Weights of a small GPT-style language model, trained from scratch on English Wikipedia.
Size: 15 layers, MLP 1536 quick GELU, 40.8M parameters.
Architecture: LayerNorm before each block, attention and MLP in parallel.
MLP neurons of a small language model. Each row is named by its layer, matrix (up: input weights) and neuron, and shows model dimensions 160-351. Each number is 128 + 24 x the weight over its row's rms, rounded and kept within 0 to 255. Numbers have three digits each.
After each neuron's rows, "fires after" lists the tokens most often just before its 100 highest values on Wikipedia text that the model never trained on.

L12.up1357:131159158178116129139165124096118175180150181138140137133127131114148150148122154029128136143110124154140131097172096118144133128163130138148102117137108145104154087138108142161128097163131131119083154132123123155132123148129127097117143138149190165170143143121106152110132128145123140104134150140120158141043139158151106111087118140076148136131135109136114152143140108171123135154154143124198154118177125122138113091155128125131141130106150093114130141116134113146132123120148120135113079173121146112146138108101158082139111162110177123126132102148098144126163079138111153129
fires after: "| ", "-"

L12.up1313:127156098146141147127091126161111183123150146082119146090063118151097125147136160126116142100104185120133120132142117131114130140152120122116050107121115098102137100141143159138080116118132132110137106115088150165100126157137129134143158139106167140129138102073133101133152090116162133109139119146103107121134137113160103120093169152115153131106132155115128091102134131078175141090110119103150136130133177120154115110144128138174087143122118140148151118095135120102145126092089093136154107206129150088160119109130138174125072169123119162123151161097106090145095164122115130157
fires after: "–", ", ", "in ", "born ", "(", "to "

L4.up1509:112140128134121087116140122075099147071152152108092098121142107106146125201147117142144125120140139132157093180143130064112122132135134084121152147099092102131109169077113151157123125113108084137150120101125152141150162121113149116149108123117164123126124100170128137101125148120141130136120183135076130123108115085158103148148113100141115139144156127158155122113151137118099123141130109155100141136168141171124173080144079137133131098156136153128109123149153119142140147109197109132139143100126123143138147129093126097125158151117125100158139127137140154119126148115154107163
fires after: "Men", "S", "-", "T", "en", "an"

L12.up1503:128144153157125109113125108130122137128125114122151098103110094089076166143088137105134111164147136114125120155140172122146126127106117143096146111130157118144118169131158121147133106107134118104105079135134152145121161154112110104136139171147104169177190115154116149079104101170161108103167142163123155108156146115112116162136110108102066073096107152131103139129142142133125133129133137159117164078109104112143139096128109130141144138054138115125119175133105126126083135120100173145153143147140091131109117086143101154157138141123131140120154088139100156123133117125124075146
fires after: "y", ",", "(", "| ", "ob", ", "

L12.up213:102118139145129135131125149140140112105105184104134156145121099110105133127105129106127161124173160139115151166137121105098125133119101157137176169097095137124090118104134148117195101137113160132128165096114112140135172151115098090151089157103163139110121135112088123135138119132097113143179115160090110169131090100133125145108164157139123114111167145168101143110162135146108116113117092083123156120118124122109077122154121105135137132152127139134098110127114133132147152134126170139110173114162073141151149110117160131167153133137149103121102103118110159152137113173133131141
fires after: "| "

L4.up1081:148154177164105106105107140149096126099114125185135113110119149121136141063163143146143141113118147143140117141139104133158103145105078146123126168188092142107143167142156111137110082095121072117142162143141153135142139121121141090142076149199147103125118084140141094109157167128166118152145124103156122141142128128119117120156138152148146119135102132140131103112124149187145118117121134108135115103155150133098094131144101132127161105144124145167126097135108136159177104137141156100113114127126099111130124152125136119097124136100159114116128088099152143139096188151129114183
fires after: "St", "Fre", "st", "c", "l", "gr"

L4.up1503:125123146125176096166135121132174163160133121129162089126135102207144146152103097129135071102164129084146105094135119137099149152138169123100121130123139125121123114155133128090140094114155124135134132088150131126103099146123091119068162164122144122143149113098120144149129120137139133108136099158134159172097130138134118126154137120139106129102137139107126116141141137113110058106081111126103159184102113177122119138141119104171126129148152105088107135143113110130148102136157066118112132182149152147103154126137125088134133161169172149148125167126171166180118168183132154148
fires after: "V", "Ar", "US ", "K", "Vol", "m"

L4.up1459:161141136128131107132120167119147139157129121153148144094090158145154137110117153138112106108101142121077161131122185134141132094098161105134118114102147123134108071140094168119139124110143140167117118121105133129114124142083136188173084169075088112111149121090116112150172169136148151115143113168153137123167106140138143117117175088084147175120111163102158084119161106122145109155069114128124122072129093128131145116106155113095151167145140116134131094136144090093095122169139110101159156119145098114116153183127122108133114125120153117119102164121123114145114093174173166119
fires after: "M", "E", "A", "H", "h"

L3.up844:123114103127153091137128122128116134104125128114156118120138089192133138158090072142165135101142120098132115123139149141103125135159110095115150101115135120128135092164138147131128136100170158114078159118118135139199127122123126125116128140130108167073160124132153138153076128167097089119100099141140182121147133123170144130107126104125174153148158153107136176085119158138106175086141132152143148123118136128112088105128105132102144125137151168132119120089117094117113129111117105131118136163151144136150159130131069086137143131156151171106149126168126137073135124107155160124
fires after: "S", "United ", "self", "U", "'", "the "

L4.up19:123132110114140143162144177117146160121108177150129116089122093122107138121143169119128108160130173185149118138114140148174112098148142131145162126119142102129158153156123165163142123185131121128164184121124088149128137135115148166105150095138153110147153180089084135120117136127101118158148158148127143091120138108108131127098142137120144103157143057146139110085131108069165125108111145104137109106135158143114090117140148100116157127105100108146124115119159159158157125112128136099146143145118138118142104130128167087109137111158135098088134135089123117175173128120119126143
fires after: "R", "Ar", "r", "ar", "S", "s"

L3.up536:109155114100149160126129117099125151133123113155146126162130102097101100107094139077132089153127084120119155130117133112092134150085127129122155130111090116184129139098121098159136116107108144104125159108116106103131137124144150141144107117123117097138119141106120106113145125089142184084141138160125106119108173114150117122166103212183108116115144096144113147133127115161102160123079137139096123105136151118115131170144148162084117126123118103108114123190153119123121133107128123111077119110100074109129087168158111121157121104113079158138110173133138190123082148131127126106
fires after: "| ", "\n", "- ", "all "

L4.up1109:112100136114081126122139113172113102133136117092137074112143151137154160127093153118113143080177136140155100129077106161142132143088107122102166139143129123155122128120134058088120128137147164109135141124144140101124183171161132163131137116117129111080153133134092124131107150162132102093138112136136093165094154120166109114149116085168153122119122127152127159104152121153114091135133139154108166147140144131142127132167111132116154124097154122106145114124063152115119135172121140144138136139172156149105109075097143124181125128158146126123132111160109136151129129140119100096
fires after: "M", "V", "K", "Z", "C"

L3.up1202:128166132112140156092135110169157164085103109150111144138155096169129148169132087082163113121119153122109076114152119129124124159105115109128107102125122169146144133116120122175140141143126133171160152123107092145134175136106127114149107120158146097118082123167131132105106107147130123147087130125113163149160182150112090140122126154124079115121123116113096143136134135152144105104135098114121100142140113104169150117099141129096142123133152143110135175111180084140106067150142128094144141106166139144144116105122121132121137152099119093131138090150146080103131114160171178166
fires after: "\n", "Saint", "St"

L4.up387:119183152118150122103141068116136112113124139133164162121131158135120127092111105142120153118145128115145100137131121138107121150137125123122161136111143155119152136109124165130105082109137085162092158171140147145125107133093061157131130182159095128151167147132150167096122154166164110169118140140153120133126121135139094120103134135116109119108116118149138092128143116094136088111114128106130126112138164123079170118087114135110125154153145152143095141119115136135144138111147145139136144137164123130117160090127175137133121132121147099158127134068137134146112132117129092133
fires after: "H", "h", "ox", "m", "n", ","

L4.up210:138099115060097143136138119152137152142152108112134127138136173092135141114110112096106091114141129138140103104151118134160106126119186124082102128074080105135126098130149131170141101139107114159085090157194108101091108154110106136136135129129123147116118114121148139157079145153129138140125112138094111118140119127125121075080155180109146180092108150140177137165156147145145112157104114140167172094109170129101128095130129117106124137112106165101151134104128063138095156114142103141127147182129136163146102120140114089168130109114102116144123113137137160142165146133130102101
fires after: "H", "h", "N", "fr", "F", "0"

L4.up611:109137139109117126151091132134120141122143139106143138142132091130142107112188105169124136191165093117134119121177130091151121092127143102116150084095095167161114082146177090151165106120105122122133180124143126084136165136109129098119123121138085113134147166113141098140136145114195152126104140121158130125143147154108134131120110117140110133094146116123117112121143140149119158133146146110160114106153112127128156151100105121112123158086131132134139118136142104136138139094126106135140110123128087118160175147141135132095127082157109119069169146081087139168121164169127120148
fires after: "| ", "Reg", "v", "3"

L4.up848:137094182144120106144122102103107181143142068102086157117124101148138129095152144156091177103104103164120129108112161126098140185117182143126096098076113134161140102136151081101145143104096133130141101171111104156109138119147147146154142102136131123110137123152146114143148183151142123101122135135145140127086109122126146137135157150119136141140169119129122134100125114115117149114089134142125134102104140155167139118163156147130093140131123151168153114133131127129126187167121147162166080139110109125136144147104143102157122154132135111155171117127126140118166127153141121178
fires after: ". ", ", ", "that ", "\n\n", "\n"

L12.up683:124130166127143157136135157080132101109148143116135133108115156121137139142124136148128167140107131113183135162114112090125150140114120204181127118123158133142157108111156199147122132108139123104100136173144137106124115149117107098121103128120154098104144111103130121074120104112145150128125138122100161161163146137138148130108122167112108134131133166106120176125136092097123175138141122157159086135136135109171104069163127105143102123122105159137099122113098124137151121119112140169092149129128073167152126107152102084134140115147187119141170104129167116135121119122141130125
fires after: "| ", ".", "1 ", "ot ", "the "

L3.up185:158146122108109142156099103099113104122115106135175146103160135116101198144099149103087096159105136112147146079107117122101103127141104160116096128129122128106134139135119120155129133172092130128156141136106113118133127114150128087135143153133138122132086094101154100116111160093117130144160126185149101108114129119148106134131137127121165104180087141146115142113096099132171107172148135149115144148090125135139141099156134106114162138129166121099123120124141124169123107083121131135127144137113101128075109148151132135089121128134095118124104117138141122104095152145099154145
fires after: "\n", "0", " ", "===", "1", ") "

L4.up1512:114144113118099152116111096155144172132157085141153124138158124114111158162117102133130117149135149090134159146151146126128115174155130156137159137121165129096111128168170141113095154099102135108110142187156148193103126128104091087160136101146148089127082159120107157111124093135132112136114119134093118117135147142157113163162140135105123115092116091105101099084130171134107108126142136129153122114135143092151155148089153139111158125153144136103088126140141104135125135083133163120153134144132108149102095072120109146131127128123141093124172102102103196077064123153145100183
fires after: " ", "/ ", "-", "in", "°"

L4.up965:110142160120096135105194128128162123119132095113108149178150108175118116164130047116113123110204160127137132135090115112118141132095108160138189102164097113120165124099154142112090132163105097092116185097157085100111132142130134166112092124149146152150113143132154141114133110140107128145110122142117135121136096148147110139129171175127137172131098115096124174094146100112111142130152109194119127138129174123093142124105154133127129137146123131166183125109159129106108133138121111104178099087123111154099140152156137116154146124102108126124126148139132151102167096143182087115
fires after: "N", "D", "Sa", "B", "S", "f"

L4.up1325:122143113160162107156103151095135104154147094134102117121124150144152135099110145152151128141113091164113129129147129193111155129108163090079147137143128110167121124151146127088144164120113114136136132139147138136120149110136134097127140064122132144123153117104135122150100064121143104096142116094109147115127113157145152131125140145134122111097119141143146082118133166150135151121131148114105134123126121180119145175132060112125129148146103133123102111089126116128105090109128135128155106157085126147142141106079128189094156109096169128142098103084137127140095162160093154168
fires after: "0", "R", "S", "T", "+", "A"